Weights of a small transformer language model.
Size: width 192, 6.79M parameters.
Training: a variant of Muon for these matrices, 156M tokens.
MLP neurons of a small language model. Each row is named by its layer, matrix (up: input weights) and neuron, and shows model dimensions 0-95. Each number is 200 + 40 x the weight over its row's rms, rounded and kept within 0 to 999.
After each neuron's rows, "fires on" lists the tokens most often at its 100 highest values on Wikipedia text that the model never trained on.

L3.up307,221,156,183,198,205,184,227,279,172,247,191,219,218,164,287,189,194,149,209,173,178,228,171,140,211,156,223,193,167,171,206,170,149,201,180,221,246,152,132,212,155,201,212,116,264,206,186,222,155,161,235,195,164,174,190,184,201,118,236,194,239,262,211,251,167,254,136,177,189,213,188,205,179,271,225,127,205,179,228,192,136,155,187,191,222,152,212,150,185,200,193,246,169,195,189,203
fires on: ")\n", "\n", ",", ".", ".,", " also"

L9.up306,228,193,254,225,258,192,206,214,172,155,179,239,248,205,199,182,241,221,157,186,177,178,149,219,264,166,134,212,182,199,210,260,258,175,213,254,236,206,216,206,237,237,191,125,177,235,232,252,215,222,100,143,184,287,257,181,168,158,241,157,220,220,266,259,223,190,124,151,197,149,128,237,186,280,240,205,171,209,252,229,162,228,160,137,156,252,175,223,169,152,221,221,158,176,176,222
fires on: " m", " s", " v", " n", " not", " S"

L3.up259,244,151,242,156,149,197,233,265,251,197,250,191,235,219,175,244,146,220,185,180,249,214,226,235,199,254,157,241,186,202,169,99,127,210,171,242,197,291,195,127,246,153,187,177,193,188,223,142,139,214,135,218,217,153,158,198,181,249,229,199,153,171,186,283,213,241,272,205,132,212,208,280,199,184,194,147,224,218,206,121,207,186,211,144,252,208,202,217,211,168,174,232,173,174,228,210
fires on: " T", "-", " ", "o", "\n"

L10.up450,191,190,87,225,139,174,208,198,253,230,236,179,195,235,157,117,146,251,209,167,214,161,265,231,228,224,220,232,150,116,176,235,250,151,230,210,212,185,200,279,247,199,193,273,168,147,175,234,267,160,172,226,167,190,155,221,158,210,208,150,231,241,123,189,236,153,240,179,170,234,229,263,179,167,313,175,166,241,245,231,218,242,224,229,240,209,264,240,240,249,259,216,219,191,155,181
fires on: " p", " P", "p", "f"

L5.up730,194,295,218,181,242,157,216,200,143,233,174,237,159,207,125,208,230,175,154,144,189,243,252,256,194,199,298,172,171,273,205,140,237,169,162,260,151,165,231,163,201,201,121,172,230,184,244,219,209,197,230,83,182,175,221,237,200,215,208,260,170,319,242,170,219,254,230,168,188,156,141,217,228,223,198,207,269,181,204,185,189,233,228,217,203,256,175,238,146,162,116,176,215,221,285,269
fires on: "r", " tr", " UTC", " Tr"

L9.up675,212,262,151,211,210,225,182,227,172,207,205,217,192,193,160,144,212,228,197,140,190,189,276,226,273,257,193,159,180,180,130,174,183,255,181,162,283,185,247,223,249,212,168,293,191,199,160,180,236,184,143,194,183,174,168,239,200,192,214,226,179,224,248,160,185,195,133,165,117,237,178,235,186,194,218,173,226,165,167,220,201,172,238,195,225,292,166,263,143,221,215,236,198,188,194,256
fires on: " P", " which"

L3.up611,273,239,264,218,201,154,172,255,188,164,178,211,276,255,164,246,191,252,206,190,258,177,193,157,218,205,135,164,221,164,159,240,168,157,173,124,116,168,211,185,192,202,168,175,197,224,195,221,177,211,246,260,145,301,239,185,132,215,225,143,217,139,245,199,207,182,147,266,136,196,199,208,87,266,242,221,242,224,171,238,194,186,186,154,172,230,212,182,241,203,151,237,179,193,192,193
fires on: ",", " the"

L10.up436,187,179,250,213,217,219,159,226,176,204,233,203,251,201,183,155,250,201,213,191,193,216,261,202,226,244,197,118,250,115,221,205,132,272,156,192,227,227,187,253,182,160,186,205,160,207,175,204,259,187,147,139,164,240,294,161,125,202,160,236,163,223,132,171,168,162,221,179,228,205,246,222,285,122,194,230,207,186,160,184,248,192,198,259,195,138,256,145,89,199,210,199,158,191,181,192
fires on: ".", " pl", ",", "ores", " Pl"

L10.up373,178,223,177,195,191,176,137,199,209,198,244,223,231,164,187,213,242,181,130,149,131,248,196,185,136,251,245,248,190,235,96,196,211,188,282,207,144,179,211,226,188,176,162,206,202,229,235,126,254,182,242,171,255,161,175,233,292,236,156,176,228,292,144,184,234,228,143,119,229,242,171,192,217,209,190,195,196,172,173,139,185,245,159,207,175,164,243,158,156,214,216,227,183,202,200,192
fires on: " in", " |", " the", " an", ":"

L6.up640,231,230,179,184,227,250,242,273,218,245,261,173,249,160,311,180,138,207,187,142,192,202,292,157,218,245,118,161,257,134,197,160,149,252,180,242,269,137,224,259,177,223,211,155,205,244,233,170,211,211,175,170,192,212,230,209,156,253,206,238,163,231,186,222,170,204,238,131,243,226,201,147,233,87,195,199,194,229,199,183,167,219,171,173,178,112,139,261,255,182,216,148,108,223,210,243
fires on: ","

L3.up163,122,196,184,217,191,183,201,221,99,135,163,287,166,186,273,180,234,155,157,162,202,180,192,248,179,168,237,220,166,158,228,188,168,189,168,198,245,183,203,239,211,191,255,220,185,199,131,249,256,158,171,93,108,220,133,171,177,184,244,210,203,217,205,179,252,203,158,139,187,200,246,223,239,216,216,176,194,183,164,181,207,153,244,254,201,215,112,153,170,252,204,196,134,202,257,212
fires on: ".", " +", " −", ")\n"

L6.up560,200,245,212,233,222,109,179,193,251,217,194,205,203,196,177,179,206,158,170,185,155,147,179,128,195,152,191,226,253,201,228,269,281,134,226,243,115,282,229,180,115,190,270,196,208,265,211,269,124,256,177,228,249,251,170,235,185,265,224,209,246,185,135,234,247,207,182,154,210,215,191,196,189,173,199,147,131,177,250,219,274,164,169,170,280,237,175,274,214,215,202,177,147,245,218,208
fires on: " ", " War", " March", " May", "As", " Th"

L6.up552,209,195,175,196,189,227,178,156,118,151,218,196,191,321,241,153,173,189,171,133,205,221,213,146,227,206,221,201,201,220,252,214,206,198,205,169,245,232,150,245,212,107,211,218,205,144,166,203,130,255,141,180,160,261,141,171,197,230,262,154,198,204,133,197,211,143,173,244,159,176,210,254,143,275,251,195,141,237,154,149,199,171,229,142,206,223,238,201,199,235,186,146,189,289,166,233
fires on: "p", "e", "en", "i", "ng", "ed"

L3.up729,253,152,211,200,193,176,247,206,128,179,201,199,231,234,282,178,203,169,231,235,121,179,161,252,195,239,188,143,145,229,171,114,210,138,157,144,238,200,199,231,239,232,119,145,238,214,280,194,222,172,273,167,213,188,201,243,226,221,154,186,203,206,269,216,199,239,242,189,185,174,209,239,133,202,221,155,227,181,217,191,199,188,127,221,198,180,171,201,159,214,185,203,196,182,191,237
fires on: ".", ",", " m"

L10.up375,188,131,155,147,189,205,187,235,177,146,218,211,318,264,173,210,235,203,180,182,222,178,191,233,183,224,132,260,241,177,162,216,235,185,175,227,203,178,190,223,121,205,238,220,239,144,197,223,198,126,185,250,127,250,176,224,209,306,242,181,235,213,223,198,242,144,245,211,211,257,215,212,174,217,200,267,92,183,200,253,259,179,204,230,214,127,184,221,142,193,216,187,265,188,222,150
fires on: " \"", "\"", ".", ":", " for", ".\n\n"

L5.up26,208,167,154,239,201,140,188,259,183,134,129,160,180,180,164,167,181,164,182,271,277,160,252,204,167,238,163,233,201,188,160,245,207,188,213,261,240,187,200,258,109,261,182,239,167,170,166,158,162,210,197,227,214,196,182,242,182,172,152,193,230,227,254,226,249,194,138,278,240,192,186,171,163,135,218,191,135,188,212,255,169,227,173,211,156,190,172,200,148,218,235,175,207,217,265,203
fires on: " |", " ", " not", " was"

L9.up589,179,296,184,263,209,160,137,160,192,231,191,176,208,255,198,135,237,200,258,156,186,230,205,195,246,307,223,162,149,227,173,134,240,170,192,242,209,212,217,233,207,195,171,254,124,202,214,180,179,229,158,226,271,217,188,142,220,203,179,167,291,153,162,251,214,200,196,235,230,137,197,200,243,137,201,148,184,193,227,202,254,215,226,164,281,135,225,153,183,259,292,231,234,175,186,151
fires on: " ", " fl", " ch"

L5.up438,217,139,279,207,241,206,223,256,176,151,214,247,200,202,278,152,212,262,248,208,185,233,138,206,242,225,197,200,122,155,140,287,161,225,224,261,265,239,233,238,124,196,155,161,214,231,174,156,190,217,220,209,154,191,208,176,234,184,209,197,211,168,187,302,158,176,226,162,202,196,214,270,213,200,154,219,123,196,173,158,198,211,207,171,213,163,184,183,150,190,238,170,238,177,194,221
fires on: "\n\n", " Al", " R"

L3.up526,180,221,223,226,203,236,155,210,153,242,226,256,176,226,203,268,197,227,173,190,198,274,212,152,206,310,224,221,135,170,122,195,203,175,218,148,261,205,186,270,153,182,145,228,231,161,233,235,104,199,140,252,238,198,212,205,236,189,132,153,209,218,192,239,157,186,175,162,178,194,142,216,216,147,203,230,207,158,281,236,132,208,186,230,151,183,135,179,266,228,201,265,171,213,156,188
fires on: "g", "-", "c", "t", "s", "it"

L6.up379,162,261,198,296,184,217,134,224,171,153,164,248,185,212,211,193,191,170,196,138,258,169,212,152,204,178,228,189,193,211,157,202,191,201,241,205,247,218,154,209,299,168,211,259,215,189,222,151,241,153,205,228,108,206,151,123,167,221,211,201,211,206,168,207,253,113,195,217,213,154,274,208,231,197,182,209,179,227,221,235,275,183,203,205,188,134,107,123,201,237,192,151,126,195,154,118
fires on: " the", " States", ",", "1", ":", "in"

L10.up594,194,231,161,206,108,208,229,257,129,154,225,227,169,200,280,168,204,289,229,167,247,197,262,228,167,223,201,210,175,228,266,129,243,171,187,216,193,165,244,202,184,183,172,133,224,148,245,261,273,219,146,167,218,172,191,200,178,189,310,208,157,145,225,184,151,223,220,202,245,123,203,162,265,97,190,204,197,225,190,176,191,189,175,183,141,172,229,274,167,219,227,234,237,198,177,196
fires on: " ", " t", " ad", " sub", " tr", "m"

L6.up77,266,128,179,187,204,295,215,252,219,178,152,225,201,233,203,190,247,204,274,204,204,182,121,266,236,223,174,144,165,154,189,203,177,176,241,238,199,319,189,237,168,181,282,233,212,189,192,200,278,230,258,226,134,193,229,195,170,144,178,290,221,165,222,219,209,203,215,254,138,205,209,207,221,234,211,202,223,156,187,179,195,197,187,178,175,255,179,231,205,196,183,134,170,280,195,264
fires on: " in", ".\n\n", " from", " before", "==\n", " to"

L7.up727,240,132,166,228,244,164,181,170,242,228,182,194,145,112,158,151,221,201,176,189,154,112,157,110,241,113,226,113,266,175,186,199,96,161,153,230,232,300,189,248,239,143,148,194,258,168,165,235,243,198,221,238,176,178,189,211,184,129,232,208,237,190,253,238,219,288,267,259,154,247,263,209,215,193,200,212,226,192,236,290,155,191,162,114,198,323,204,212,165,188,221,167,184,178,225,187
fires on: " at", " from", " in", ",", " attended", " studied"

L5.up303,197,168,201,255,148,267,224,179,148,227,141,182,182,198,225,215,207,219,179,228,185,184,192,254,200,284,222,160,173,217,218,202,250,169,243,127,239,261,163,230,238,222,169,205,181,160,186,203,215,116,240,163,178,140,168,205,218,243,173,169,164,205,219,208,225,201,195,237,202,189,225,201,147,257,162,197,205,294,232,151,219,180,217,168,199,228,274,207,213,248,127,268,161,246,135,138
fires on: "st", "g", "ed", "m", "l", "f"

L3.up235,196,229,158,221,212,210,281,191,151,238,220,162,196,226,131,202,179,151,210,192,237,213,161,151,230,228,192,213,259,241,190,150,209,247,112,227,129,158,197,174,123,244,233,233,191,154,223,246,200,300,171,266,234,183,234,236,163,206,262,174,178,224,236,134,189,144,204,147,150,156,246,179,216,157,214,207,147,216,158,208,188,245,208,175,289,177,255,158,165,252,211,228,250,266,147,205
fires on: "'s", " own", " Best", " ", "our", " Record"

L5.up37,169,232,195,222,194,196,199,237,182,254,204,226,236,191,233,206,184,215,196,93,242,211,171,240,192,191,175,198,160,181,225,223,184,146,125,216,241,245,130,209,200,164,184,134,236,118,228,92,235,267,248,192,219,224,194,203,295,158,158,272,222,182,162,137,226,150,176,190,202,154,170,188,192,205,185,201,84,273,187,186,231,212,132,245,265,139,226,200,146,268,210,177,269,230,223,222
fires on: " |", " on", "ver", " before", " of", " •"

L7.up567,249,173,188,245,268,178,225,183,213,192,183,228,234,219,226,167,195,233,207,156,184,222,166,195,245,207,247,281,271,108,179,263,165,234,154,190,272,240,203,128,125,210,64,178,185,219,228,168,262,124,220,148,225,263,233,212,180,245,214,237,172,196,189,213,155,210,208,198,181,228,174,243,202,154,299,194,141,213,160,144,221,214,227,100,201,204,174,206,202,189,126,243,233,135,177,220
fires on: "ac", "oc", " R", "ig", "ock"

L10.up408,278,233,236,230,186,184,172,194,183,184,243,206,221,185,121,216,152,239,226,159,292,171,283,272,188,198,217,245,217,184,213,120,152,207,191,214,136,197,202,170,155,134,259,223,212,228,238,238,178,298,100,216,229,188,211,219,175,169,201,188,172,213,222,277,252,160,202,233,211,191,149,179,250,137,267,207,202,149,197,167,176,137,231,217,188,117,294,276,156,223,180,155,168,194,134,268
fires on: " "

L5.up587,167,171,213,216,175,186,179,244,232,166,215,317,191,237,169,224,217,175,137,242,181,208,230,191,217,200,290,286,112,208,201,228,203,215,150,195,177,270,126,245,185,251,247,226,256,142,115,146,146,177,196,203,173,220,192,155,211,238,201,151,205,214,194,230,206,265,167,172,263,135,188,141,185,172,217,171,203,166,193,181,188,183,225,236,226,173,195,171,196,202,215,262,142,229,168,238
fires on: " they", " it", " \"", " who", " They", " there"

L6.up565,186,199,292,212,255,194,198,233,151,197,242,189,151,190,185,171,220,206,214,190,190,203,217,174,127,181,215,204,184,194,144,197,234,196,206,166,165,142,198,193,264,150,209,220,212,249,160,222,181,290,145,172,213,213,196,143,167,238,187,170,162,233,176,248,224,219,212,155,130,184,182,177,274,130,207,215,234,164,270,193,247,234,181,182,171,194,183,212,218,250,165,254,161,176,256,208
fires on: " |", " ", "O", "g", "c"

L10.up465,235,277,238,223,216,219,265,191,222,216,199,251,156,222,103,194,213,229,184,172,181,220,265,165,178,209,190,303,180,184,222,200,193,218,202,214,211,161,121,213,218,119,152,134,238,220,180,182,238,208,259,225,150,192,279,147,237,213,253,242,190,156,212,198,180,209,245,172,227,221,152,187,189,183,218,201,124,211,198,224,211,178,185,215,196,159,167,159,196,169,163,191,229,217,202,269
fires on: " st", " c", "C", " St", " p", " Sk"

L5.up420,146,254,191,202,213,184,199,229,190,172,215,226,214,216,219,207,197,204,204,173,193,243,140,239,226,209,211,113,188,188,172,205,213,157,176,180,293,203,215,216,174,147,216,249,192,102,163,152,220,195,192,200,214,137,147,169,253,149,250,235,168,267,254,188,207,219,172,212,269,160,187,154,226,144,157,223,185,197,340,242,219,214,198,196,170,173,186,163,173,217,238,258,170,180,235,167
fires on: " |", ".", " •", " sq", " ft", " and"

L7.up241,125,200,178,221,210,279,239,216,191,235,144,136,204,180,240,185,166,224,171,153,175,231,298,154,230,256,139,115,184,156,234,181,121,174,193,290,193,150,156,160,208,146,177,185,218,170,212,261,219,179,202,206,147,202,270,203,151,162,224,257,226,215,206,150,210,231,185,170,161,219,286,230,146,191,229,240,220,220,139,140,276,188,114,205,212,148,212,164,263,236,278,209,201,201,182,262
fires on: ",", " a", "-", "ost"

L7.up138,232,218,185,192,172,267,227,180,209,189,266,234,170,183,193,166,212,165,176,177,170,111,325,208,222,195,234,203,212,201,244,238,126,167,187,214,197,202,202,171,210,164,234,190,191,131,187,209,255,114,218,137,194,189,210,194,178,237,222,175,206,190,179,214,177,241,173,168,215,183,210,151,204,198,132,159,170,204,219,216,168,248,237,217,242,167,209,234,237,157,171,213,196,118,196,149
fires on: " the", "p", "b", " |", " its", " a"

L9.up218,241,182,251,212,162,209,230,211,182,155,305,192,239,170,224,131,201,206,219,177,114,222,170,277,291,231,225,275,188,185,156,215,247,136,185,216,269,195,243,290,144,172,171,191,209,183,189,209,264,282,174,192,168,206,206,227,145,229,178,163,254,234,185,198,184,217,184,258,148,193,214,192,219,161,224,213,170,275,253,201,255,160,135,211,244,196,216,102,184,242,235,218,170,203,186,203
fires on: " United", " p", "Pro", " M", " P"

L10.up225,258,230,227,220,173,216,181,211,229,146,213,270,293,193,235,167,163,188,259,166,126,135,274,222,215,189,210,142,236,229,173,222,195,173,135,165,194,258,243,211,175,200,193,210,242,198,201,275,156,140,197,247,139,216,238,214,233,275,157,121,161,223,199,260,165,186,209,176,174,196,206,214,208,168,224,174,115,154,119,209,215,135,151,246,342,192,228,184,170,135,240,170,180,225,286,219
fires on: " \"", "-", " '", "—", " “"

L7.up478,138,173,277,208,230,101,99,240,106,193,208,193,189,173,161,235,276,236,239,164,149,236,182,96,174,153,247,159,224,248,135,187,197,249,262,212,223,215,184,155,209,176,184,172,206,250,152,189,231,207,218,211,212,228,149,191,120,239,149,233,218,266,180,208,270,140,186,188,163,197,141,150,141,180,175,210,158,177,198,215,143,196,184,179,200,155,174,172,173,259,225,231,226,198,183,143
fires on: " |", " The", ":"

L7.up376,116,195,152,263,220,204,204,218,192,140,181,147,166,254,194,217,214,163,242,206,185,136,265,192,192,280,264,206,182,232,267,246,239,195,170,233,225,236,167,167,106,151,156,182,180,141,196,199,168,254,187,275,203,170,234,222,243,257,230,178,191,207,176,227,232,303,163,153,239,188,233,175,178,163,268,186,175,205,142,165,211,157,203,185,211,157,239,207,226,196,214,236,176,209,194,174
fires on: " ", " \"", "′", "°", "."

L7.up98,152,143,198,197,170,191,179,237,241,229,206,218,256,227,257,183,231,271,254,176,166,154,200,190,263,263,224,165,167,226,161,205,229,246,151,156,149,193,199,217,220,206,111,258,212,203,246,165,212,243,117,182,190,197,256,233,215,184,155,180,299,200,200,139,180,199,203,214,204,236,225,253,269,180,224,148,170,173,266,194,118,159,164,73,271,184,226,215,198,169,179,199,171,153,245,215
fires on: " ", " (", "-"

L10.up703,165,203,204,203,193,205,151,207,196,221,208,196,177,243,196,118,159,267,235,205,176,190,211,235,169,307,181,195,130,197,210,117,306,204,221,192,253,215,221,196,312,169,136,214,226,160,187,161,192,183,182,214,243,209,209,174,227,257,244,154,196,193,163,172,197,277,214,277,184,249,200,187,220,177,210,201,187,188,216,178,213,314,166,187,171,126,182,262,135,176,166,251,145,203,216,211
fires on: " s", " l", " fl", "."

L10.up638,212,158,216,202,116,175,107,208,178,226,150,161,218,251,194,203,275,204,267,186,189,142,216,235,224,176,214,220,172,246,194,235,174,210,207,239,187,194,211,189,203,180,177,227,214,181,199,232,213,269,192,119,180,215,182,190,264,212,250,260,180,201,211,168,233,205,215,240,223,165,240,211,195,239,243,191,209,285,113,164,266,168,273,239,146,202,256,179,190,149,139,182,210,186,89,259
fires on: ".", ":", "ed", "Note", "e", " c"

L7.up597,158,284,168,189,149,188,219,227,129,205,212,202,219,181,188,220,148,125,278,126,227,211,206,164,242,234,175,200,202,220,160,312,170,183,171,231,176,218,188,216,151,192,167,175,184,269,189,198,202,215,158,215,246,227,238,261,224,149,189,155,204,237,197,156,190,214,184,199,153,201,216,226,206,178,270,206,169,152,137,161,226,216,202,208,260,223,144,82,261,147,207,238,236,176,204,114
fires on: " ", " I", "-", "r", " Total"

L7.up454,257,215,235,268,223,216,237,280,236,184,227,168,212,208,256,144,234,189,148,125,172,138,212,158,199,238,263,198,223,198,178,123,225,179,212,183,213,200,197,201,158,171,141,191,191,166,217,229,183,209,157,149,165,115,241,198,244,187,211,198,176,168,182,190,269,214,165,168,234,141,164,188,242,85,234,113,220,195,187,154,236,189,213,224,171,210,251,277,182,225,203,215,184,142,231,321
fires on: " ", ",", ".", " f", " addition", " sim"

L6.up535,208,223,196,238,194,261,198,233,248,242,225,176,228,159,232,142,167,119,151,113,246,266,233,178,238,196,168,150,249,150,210,158,138,217,166,174,248,208,278,284,209,214,247,207,209,202,253,169,154,204,220,224,138,221,205,169,136,207,181,262,201,236,235,190,161,227,214,144,274,203,177,235,212,124,207,149,213,237,229,251,218,201,127,198,175,194,183,218,184,181,193,90,125,208,265,248
fires on: ","

L10.up762,165,262,230,200,179,281,183,156,178,173,224,202,188,256,236,163,153,197,233,155,178,197,204,161,195,272,220,190,203,162,127,220,144,237,210,197,183,241,191,250,225,265,179,222,182,154,141,217,215,245,211,249,171,145,163,170,212,199,190,238,196,243,198,224,189,188,239,226,179,217,278,264,299,294,162,177,144,219,188,147,155,210,171,198,248,168,239,271,176,141,165,141,151,227,208,275
fires on: " on", " for", " by", "ick", ","

L9.up180,190,207,180,220,220,218,178,212,241,215,224,250,199,219,180,158,235,262,202,189,171,132,244,182,207,287,241,189,220,239,217,271,130,224,174,200,161,256,185,261,242,108,144,156,203,226,191,227,216,250,164,209,224,197,217,163,171,277,255,144,224,128,197,267,150,181,230,137,208,173,202,174,295,224,171,236,193,180,106,219,215,169,200,264,212,236,151,226,196,281,239,147,103,143,251,224
fires on: ",", "|", "-", " on"

L9.up342,181,242,179,163,133,223,251,254,178,167,207,199,288,204,223,209,193,236,174,135,193,218,269,174,175,208,216,159,199,176,141,162,215,134,269,180,190,141,219,252,167,236,177,231,253,159,243,199,167,120,255,231,209,175,168,210,209,181,152,216,137,195,193,217,254,199,234,221,255,241,155,177,254,203,202,140,192,196,149,196,215,227,200,250,129,191,162,212,198,238,244,219,100,242,256,247
fires on: ",", ".", "0", " m", "s", "00"

L10.up757,194,276,121,232,182,158,228,155,208,233,200,168,151,170,179,274,294,164,152,120,202,148,248,126,250,224,295,213,150,174,157,217,256,191,226,244,281,259,200,184,194,191,127,181,217,232,186,183,242,252,265,218,199,159,212,194,202,180,166,302,184,218,202,161,193,197,250,189,222,193,113,137,210,144,207,182,177,210,239,137,223,211,179,182,219,186,267,185,212,243,160,170,302,208,213,223
fires on: " St", " F", " st"

L9.up650,245,132,200,188,183,179,154,188,219,189,222,211,205,229,207,196,236,269,217,211,286,194,220,219,163,241,195,279,184,179,183,265,180,183,266,215,152,232,250,264,162,239,199,215,263,181,201,208,177,208,239,201,164,218,243,193,180,250,192,132,170,216,204,214,223,215,215,184,240,156,155,120,201,138,205,219,171,132,182,226,202,149,141,223,114,225,236,188,196,222,232,158,149,213,239,195
fires on: ",", "ow", "un"

L3.up731,188,158,259,179,170,218,209,250,160,207,220,225,236,266,187,155,211,211,234,189,226,142,211,281,225,195,183,234,239,207,265,164,167,163,224,213,127,224,156,205,167,267,245,214,217,228,194,190,210,280,191,150,158,226,210,174,193,215,198,206,215,246,265,119,219,112,141,217,159,219,166,213,188,191,276,175,123,194,187,238,254,120,257,261,205,242,233,180,153,192,160,198,199,203,282,211
fires on: ".", "ec", " when", ".\n\n", "|", " who"

L5.up680,191,142,122,156,268,187,171,202,239,274,200,182,188,153,208,160,153,201,100,178,171,185,263,275,212,227,207,199,204,247,127,203,153,216,137,243,264,175,158,208,171,177,250,251,251,214,208,246,199,145,222,161,112,179,204,133,173,254,148,148,145,173,235,179,254,234,242,129,145,214,174,162,220,198,244,172,182,207,236,204,199,249,220,203,199,216,226,256,203,150,176,232,237,153,225,181
fires on: " the", " a", " &", " S", "el"

L9.up565,217,239,117,193,203,170,197,244,177,140,247,252,224,97,216,157,201,140,223,149,232,219,176,201,165,204,183,183,196,266,235,257,285,237,156,221,194,150,208,101,225,144,162,220,219,236,198,245,209,202,203,113,208,190,180,215,263,237,139,212,221,271,225,206,175,189,217,172,166,193,218,217,233,231,215,136,239,174,225,253,162,246,262,116,222,239,194,211,202,204,190,258,132,208,267,167
fires on: " dr", " Dr", " Tr", "r", " tr", "pr"

L10.up513,167,281,244,146,231,237,182,194,194,165,260,193,260,254,250,193,189,145,232,206,230,165,190,210,241,217,148,164,250,227,217,259,194,197,179,123,211,196,155,148,224,196,176,160,141,226,165,267,182,166,252,225,274,236,235,226,196,170,104,248,161,170,161,130,266,190,228,202,175,248,174,204,239,162,223,225,192,257,136,271,166,179,225,141,278,156,265,251,212,111,159,188,159,237,266,240
fires on: "u", " out", " off", " dam", " over", " On"

L7.up268,154,206,153,213,136,210,199,237,157,172,257,257,228,185,232,246,203,153,177,278,219,241,175,193,214,243,214,144,143,179,280,228,137,211,189,220,146,196,179,249,211,120,153,232,143,184,195,177,301,162,192,145,180,148,220,192,278,209,89,111,258,210,182,186,245,120,177,238,227,230,214,198,152,202,167,212,198,185,195,163,224,215,132,105,225,111,184,237,242,196,152,199,190,243,182,175
fires on: "b", "en", "ed", "ar", "f", "orm"

L5.up286,276,275,289,140,133,169,224,165,140,171,187,217,198,217,198,227,260,186,187,212,214,208,223,234,215,167,183,197,155,185,202,273,177,261,199,198,287,218,205,198,155,156,215,224,189,307,157,199,240,186,142,151,168,225,286,190,158,209,285,67,166,240,234,169,236,117,206,133,200,186,236,108,152,230,175,274,206,205,257,216,226,231,173,159,205,215,129,161,145,209,194,186,231,172,181,225
fires on: " N", " a", " St", "N", " S", " n"

L6.up597,172,279,194,240,199,179,169,203,191,173,163,168,249,240,153,169,199,192,169,225,174,180,279,232,150,241,145,214,184,185,195,234,251,205,186,220,191,235,169,220,186,213,220,160,208,244,219,269,109,215,198,236,220,195,163,240,319,205,141,140,189,178,260,194,248,224,222,180,219,199,133,157,113,148,245,131,132,164,155,164,264,190,169,204,244,198,189,194,274,220,186,179,262,213,191,149
fires on: " ", "-", " m"

L5.up762,199,202,135,231,149,175,174,228,169,218,174,219,232,176,191,177,181,163,219,189,198,135,231,130,255,162,218,208,177,204,218,253,165,171,239,251,123,161,203,126,137,217,177,228,216,186,193,254,223,277,176,197,152,211,176,157,167,130,236,215,164,192,278,274,208,198,150,264,201,219,174,193,149,270,279,165,210,255,236,170,153,225,99,244,253,272,180,241,163,136,218,188,55,105,252,199
fires on: ",", " be", ":", " the", " a", " "

L10.up742,181,292,193,200,190,134,211,203,181,203,201,191,238,180,107,161,233,235,188,159,233,157,211,230,306,195,203,273,280,180,184,230,158,198,151,119,209,140,203,158,195,174,218,196,226,195,186,280,243,274,248,214,163,229,285,161,271,249,165,199,234,176,318,238,283,180,209,258,191,174,170,158,218,201,223,186,191,216,184,156,136,162,228,154,200,263,195,258,208,131,188,245,223,209,198,221
fires on: " ", "ic", "ol", " $", ","

L10.up200,150,205,247,184,225,163,198,287,259,238,154,200,230,206,200,274,234,254,171,128,211,218,246,226,214,172,194,204,190,187,178,232,143,153,153,232,293,209,230,245,136,190,228,200,182,207,233,203,195,192,186,131,226,189,185,175,185,190,173,297,214,133,204,214,216,213,239,165,189,247,188,165,213,137,199,216,189,215,252,202,223,272,162,212,227,149,230,210,206,215,204,161,123,210,202,143
fires on: ",", " been"